config = dict(
    n_layer=14,
    d_model=704,
    n_head=11,
    n_kv_head=11,
    head_dim=64,
    d_mlp=2816,
    vocab_size=16384,
    activation='gelu',
    norm='rmsnorm',
    norm_place='pre',
    norm_eps=1e-05,
    positions='rope',
    rope_base=10000.0,
    rope_fraction=0.25,
    qk_norm=True,
    attn_scale=0.125,
    bias='all',
    tie_embeddings=False,
    parallel_block=True,
    init='normal',
    init_std_qkv=0.0226,
    init_std_o=0.00427,
    init_std_up=0.0226,
    init_std_down=0.00214,
    init_mimetic=0.5,
    optimizer='adamw',
    lr=0.000624,
    beta1=0.95,
    beta2=0.95,
    weight_decay=0.16,
    lr_head=0.00309,
    grad_clip=0.5,
    warmup_steps=502,
    schedule='wsd',
    decay_fraction=1.0,
    decay_shape='linear',
    final_lr_fraction=0.0,
    batch_tokens=131072,
    seq_len=1024,
    doc_mask=True,
    train_tokens=1144000000,
    steps=8729,
    dataset='wikipedia_en',
)
MLP neurons of a small language model. Each row is named by its layer, matrix (up: input weights) and neuron, and shows model dimensions 234-361. Each number is 500 + 50 x the weight over its row's rms, rounded and kept within 0 to 999. Numbers have three digits each.
A block is one neuron, or neurons of one layer that tend to fire together. Before each block is what it responds to, as a language model described it from the Wikipedia text at the highest values.

Mostly the comma after a city name, anticipating the state or country, as in Richmond, Virginia and Greenville, South Carolina; weaker on hyphens in compass compounds (north-eastern) and other points inside names.
L7.up105:583482455509509458471484536571594498564500488483455514555405507509634495564466519486575440526521498475558566564508554432405451560454436488514465504454500550484488471489505497405477441551510475478495447499474386522405473480439453556389545583458519472471622505516547523457493484434393511465458578488543492502409495506444498477507467450529434460526534442501510516481494551470465447473514
L7.up330:561415423522441514459556445584587480499453588489476513477504489494583536525429415527477547539487448478509447640526486527522474451567478585508419541436468482546435441466449379458481539466535550503499484486504457584533495516490519467490536522428498462570517528466550425527460523545557583462618538435490551507604496506509423475474530488435454465482518487525566488559473549592514501478464
L7.up340:514527397497393434538573490552521491613462499425531403398491491479512537551522490545495484496490541537539505431611478455464531380494364472455409497521466496541531495476537468468521403512441447533602538557491425457505494459514503538469564485429580543573526467445513506546569442454549568509554550553433448512467553526440366499521452436633606544497460509503446442552492480516453533458455
L7.up370:508515432453532456460504557424549505514498534341522596537462450499536435532484444501447547526488522494499514548540573436464465424440529522500475539483476416448546529450428517465524473500453606517429469546490407535480540431483529513512544526415561530499490459500631498500486461456496552581616494488539498534450452479550490502498525432526423425478495424472515458533470581503541450537570
L7.up516:474457482509485448581534503533491466516449448446501523538355508490542502518492504526411402572438611568577522515498606568500520485400519469517455494472513508459457490458512473439480550492530550493574550513512427511452457502442467652413475507463512508457429522508486466506451568458572591438528447459516502567478448533592552516550506520518523535469504456444492419503491470468531505506492
L7.up678:565432555405474443536600476522490483463457412409580515592463491516589530456573537483545443514520522520469498574493489320478539443525468647525435516506474492434437534464521528476517477524497527502506438564531469557532512547549453500447447492404537501415514520514505498531486507621476659492524654495461482439464486522518563483454484454519519460594540570523491411552521542479488529520489
L7.up1035:498508458526481441546456490603498515539518554475478531474480491466476519506550472483540418479506509457457433572511582402494590482481453574495529545466488458484495442483422491381481469458513548486565528505399553680579547437509518497475482437436561517485463556497475516563547466519543506549528540386462498490449529436492455558497522534489421462449518540533434488502532448583509474522453
L7.up1922:494562561487564496492500459539536443564474534475451479447575587477478470519525483486508507453518537501470482563448470446482397466477530552514533525514459503545439545483497444502484586545500451472556431464441544571534420502462488456425498445567490503438536581528534474461433432453451598528465517560569431524495441571412500551443482465426475468470472443483579485431460530472461528598503
L7.up2008:441504488468477460504491484503548469534476533470435460409514501420506545551460521534539575578501496441479432572474455461447562483492517573527545517595446488509489432501470418446450526484573471438564524504505492493510435514500427503425484424546569525519530450420551566592580506480542521452652553582662493520545545539480473524383477507562490387456479614565575533494495474447486511488553
L7.up2031:476500490485540448499456610565538544620479424398523486529451487528522437524511518521508479487450558456490502506525516507490488566488464507513539546490518413517444473503447468454553415491543472496483516406425485501517479417427517498467569401465436469458584464516474505397497531425542526453637427504557481491394492479484542526557435446487540503549560532524491513495511458434492494399532
L7.up2065:486499513563434520534563562504508488518504528442468494489438595468556511533463506511487480558524483490482475437537538448499431497554510562535420482455474588560539489454590427474497427527491508615568520553471450559482522456387438484465419472506428424452537510471471498505528444376482559502492537465478484515451558506445430502561540496592510547582469495477442383458486622449485467513471
L7.up2096:480493491405539462441505444588605510572514540438480438534496525468521561562482452368517413484467510517507487564485555447469449499528463495540519441461487547472576412440508473389471500538501464483440495552501456593548555456478456483431528413480545455510545492480454509463468555547403596495502577528510466499492460444447479449558493423497332462524493517520532479482520437550500504481598
L7.up2476:471545482526487548454571403457453520472530511458512617481423633495528486540590563452554443552416444436421458535444526431443459588430568445463525495561449545561412437497465451458600498504498430550484530498527553544462565581562381577512503609445430514461473491452542472507483543457430434513472557467486505525512429505446499447494450520546475472524491574544486532411549572577509474475563
L7.up2486:573576527476497443478539454540551466558460468477562439588444597428480493554501461527518404461472460444565440531513490531477496477595472467420435460467470522539444483554505451545518567417511506453469410563443491462539456530437491537505533433560586491513501553507493513484492545510570510457517459425454389492488478508468460451438565545479610480522491447470634407546496522507561528430506
L7.up2499:532510485449479406529574487566483482493490531416526501521524529459592591475563480519497400459504458521536500602582472465434455502505505493443505467493377584506422446433460581540578537521561497540451511602511474441574456555483458504505511513484550479492556458475481527622446487525542553482467497451461530459409467539550445470538455498475545526515432595524527409462498496477450499425479
L7.up2730:512524407430451461481446523479534479506489478473519574542426598442528502545493463560448552572495556536506611556465432489461460528567585556490477513512412535444478452426431506473484499497509490488527530534387494528512453415483437437416494477452533466539599534500536544536573387460537576545456526454575479492510466544580480495470490497466506519424492474492594423485449512424524525549537

Tokens in the middle of place and institution names: the comma between city and state (Duluth, Minnesota), "of" in District of Vermont, and inner word pieces like Dü-ss-eldorf.
L5.up321:454417531523497540478514417529497529658486467574496514572506494460484551533473543473562442450547441533613452614476558444533502502491653482509503504485480431405433570431473491523443483528471610498600516477418482577477535541491473472451501443543437451478508529470492504509439540454508461464490542377532504527517523473473458426513595496502409455537518457605493541464530434412476536490505

Words that take a following noun-phrase object, chiefly gerunds or infinitives (implementing, obtain, increase) and prepositions like of or for, plus months before years.
L4.up842:515500483531474501515619554467467542489551599578473509532530525475520515482544424491517566464470511475585512485448441534510435562561592502466543539480490493370480525492492526510511515536466449541459605503495420404513431440484426530505450448590539464462534491558523486532423506470553521420523540483515437514507577467520399410505511501542526531490436441498555394506469541428511420548401
L4.up1614:505535491491467440472446467669509495484430511545518561486362481458526529483474436439460446413470465488529404567628575570583587439588489572418496570519471517510462453433420363469538517512485490592480489484483490517460469483411459516436545455418465521439476455477535555507475519490502499485537489457511499542482638416535479489428515478578476414478483521534529476626478586496491553501555
L4.up1983:524537444453530497526499574612464502461431395538580481482487380533534425562496520488408435538464530523445473377569494534516517561543526506497432512453490449401503460506373606528483530484494420517398569543516377564515490381473510599489524539570458564451512457510551449551493473414482539545515490594468425446460559397571410412461608544571553441468560515555499470524432451523499493521498
L4.up2799:492498492432427477470503538664437473564521524450560544540424444561522494527501503496485426552467531489526529544518596503550535541492529517475450531531418485501462504503466465411502522491502478564540526605443528504452491484344480460475495485543543486505538474495583461507467510526561477533457528543497410543530612399475442463453520602445464440585505564530572469530484462465488470468507

The period after "St" in Saint place and institution names, as in St. Louis and St. Augustine; more weakly, endings or commas after proper place names.
L4.up1353:519456441550520486436455472599435466523526431507536494518510472497493481537463545580519494503462540516513520503549498382480533517501565490410457494490494446511565553527553501510579504440473463455497505457424533563543535497513486562334492432583519506504536411403449587507394472405471516569532487528560479507479446482493474496471487500486512510433490486527467431550440496495513510483466
L4.up1878:571506496548582434603519462530467501515512422524429417442503466428584581562454430486501473568537520434491579524562560473452481512475473483564447539482466485501480516507469473543444472454476400535420556526498452529404486485379464504456535547436516492568543459507524450642548565494492494459499517398492497611441515492491498477483534494479418415514506458514513467546423554505545474437553
L4.up2514:589472517487494545535427527454497505534458407468397481508503432465616561550497530494480506568463479449488473510537510546488479479561462506521366436476514504463425450561549499609592442417514478648477532429515384479486535439497606548435541397483493467501463465549498423541450488479509530520558575544434517479504465526560480533460514446487496454520500483457529498477489532519466497475617
L4.up2709:487456567441455448518508361538496496490434497451388411557496536531522631555511595472456405565402543552508474439555538469546490497461531501481516510540591513460502526523524402554465439504473468466514542448454455491468427479496523567429445545488472454505456472479499496500465607429474569510545585610447597469496484525547515490381438458447449484526547498466522516466505516595470509491521

Final piece of a transitive verb right before its direct object, often after "to", such as reve-al, det-ect, purchase, deliv-er; sometimes "more" or "of" before a noun phrase.
L5.up2511:466496537489422512465502536545452528535476501466523480582421507439526543475546481392492510519434472503413443434415524552599532541546463568485486568435448508490496518453476497444596518449532494543493531598529411488480529545372499533424504469466493551526519554486459464502505558482543490505475517505500440496462581529514463368482455490530570538497560494499474458573467428536477440400471

Final pieces of verbs that take a direct object, often after "to" or a prefix, such as affec-ts, up-lift, with-drawing, before "the" or "their".
L7.up33:483508456509534404506539551581482568508567444506476547555512467423528474478512517454475531496424480521439446489559471521594504502486464547419594541528470460472482555518384481438605475486517438670449560555504409594458492531408546621515529520459460638506487413537486466478479467439488449465514504544501488470534488478501503454473502468513509530484499568426393442602442414561457530536498
L7.up148:498485443474362519631483545507500504503578551540513541513453477429441425523559407549380485453557508473498542422563453513497550478535455483463495506374505572431440513524456511488545522463547442596522468485453505471501513471458552536500509529502504580535461477480479482591545450528642426470482379443480537478498539497465506482475505557526535498475475469553524470454406449527530550445586
L7.up344:441583371507506490466542509495471503472587538520502482508532433549519445463508521468518415528529522512365490490470494520565577575409573455419535505541450465489462491433444535500586463500460480579504596588508529462449488511426491534466545523437539417539555411473548504493465526471540478535500510467470529432513516505424457437467422583535523480528447469438538519434424476594517523518471
L7.up378:530537423519507539439438472502497522473476556383447544450362419554519464510457494490438449435386531541406454435502492555423576547552444454477537494537469536416453543504481445567530454453447409529482520466478431567500537545489520510450555481539449507473507472451532491457424449484581564412554487468499464463435603502494430475497451573445538457457531474541465467473434470434531552515471
L7.up964:467469560525462512470441476565508524516492539418448494434475523602474516658509482507497520453444440476468514503593491479438488454544447453530460567478539574473452463511557465532540417535507544592528432515465545459544492415474462498532476498505512462456488554465527454504565526513587499419459447420530476554444482526474564445539566539487482389435582454520520612491459496508543538491539
L7.up1192:502550492502425547547555483487510576543461443486511467519405511468600493536551529465477471493385528469508515478521526566500610479540419517524505611467505460568592426538536415454518439410503398620556597532442461470418475518443507473506518480439515530521454543563470550577540509508540541538509543476435419466527540561452493554427529509502597566488580526540523487546510541501425580493590
L7.up1215:472601423549498491509485485476482532522554490578540539399536426529507436451511484517528571541512544566455414559522492420571564574537550429419523578478474469468462500437489455474542457467488505511440611558457577496451570468505507501452578508498485510446505409484513589514569485442483491597536584409456480491447571561528439504531489510632483463643436420430572526533466515503480515423484
L7.up1219:492513446559435388410547539532509495481424553496489540480408473469529584472493416535416508513484448569539460549514492500474486483493501567441493482562440479440482494491408514473566484491479512603504527497513426451419547661400557582466502403416573522421470437516531501550485487486500457461516499483557480522448551448465481428401532492484540462528569489477524411478503514490500545502492
L7.up1292:491545568523451499468560462556515488558480422386542431490440569430574537418555435477486623559415444517536459530426527540413442497434496620498491495470443504543482487425478535537497474460445505515533635557493505467409489534473523497488486432485436513442515476451553469565555472505640525531611513486566412529438405481568471513354393427464513549440522510505482454473529433464507489502554
L7.up1367:486495447525386509478459534624459483550566485506487548467470487570513520432505479494442451435481524505493447499524474510502592451465605422633390474509479562526464522503429544555569523438545411616454525486440437496487554439495474563559535491493535409539553471494527588533527451513455486468386480439555485510523519484498498491553536522523547505483528457555476529477510542473518577469513
L7.up1681:496579438465540480492520615599499517412542469549507466568464490406532477505484542504466483454429440488494473470503507574523544417491525600459566557518439409523505461495340507487632478462555518615523561613505439555462513604444525633510548484467510581502531492551481466486524578473484499514474473444492488462460543480482473455344536529537497510521494542496458435517475430477482525523478
L7.up1916:491441474557444553453476550554493484545495569411433545515470535542437560561588573543464496490498538448392475474541557614418498489550473542511484504526404494476435586560494435437585491480523450583489563522485493471502518464490582513491453564595539514530470571562550481440575454532582560463568466444477442486542543511539417473464531554464534484445512405535490518462529550464541491530399
L7.up2522:572465521528547509450455610556528447566449459515514550570450503462560453479434486476518530445539518507470534496464522505393471554525501558451477497446515467425596544518550491449551536527453492541447591495517524471428519441485584404519462469506505468469516472494525447490522558521500571454530536530532503451377617414567483451413507455544415533500513534475501463509538562491473533549496
L7.up2525:447559446564554526430533433544488477505511464461544476520492466503449486454562516525503463575491549515458392454482532494547486554496463507398486528570435494501476553540415516494608459482484433597455577516533442505418571480419490559509492498496535629458538436532512491562535513381505477390443474485588476474482539397485476438450508478562489509453557538460498492553414452551506488466471
L7.up2548:500543426491428537529536521518438501548538519553562522528468476457525490456475456512482516548479478565546403580522568451463500527522448532535508551531498457492565433432415567510533462479489464537475576475506521494535534492487483474412474499545528453486624434517541494492585473512539479431582565524532381459476457444439425447495558510531510440424481472475454494518536472488484521575431
L7.up2557:490515483457426617430487600461463482506502427468552428403483418423510539497486402555438447518460493526518520399577539459501433488489493575515498565532473503581420491443562526416600482579404460500480486545535545550628493461473567550431484465462607376494484475530441545504537633543547587557520499490462463533426507493476504487591436516620509533478519461520447411579461482545463460398446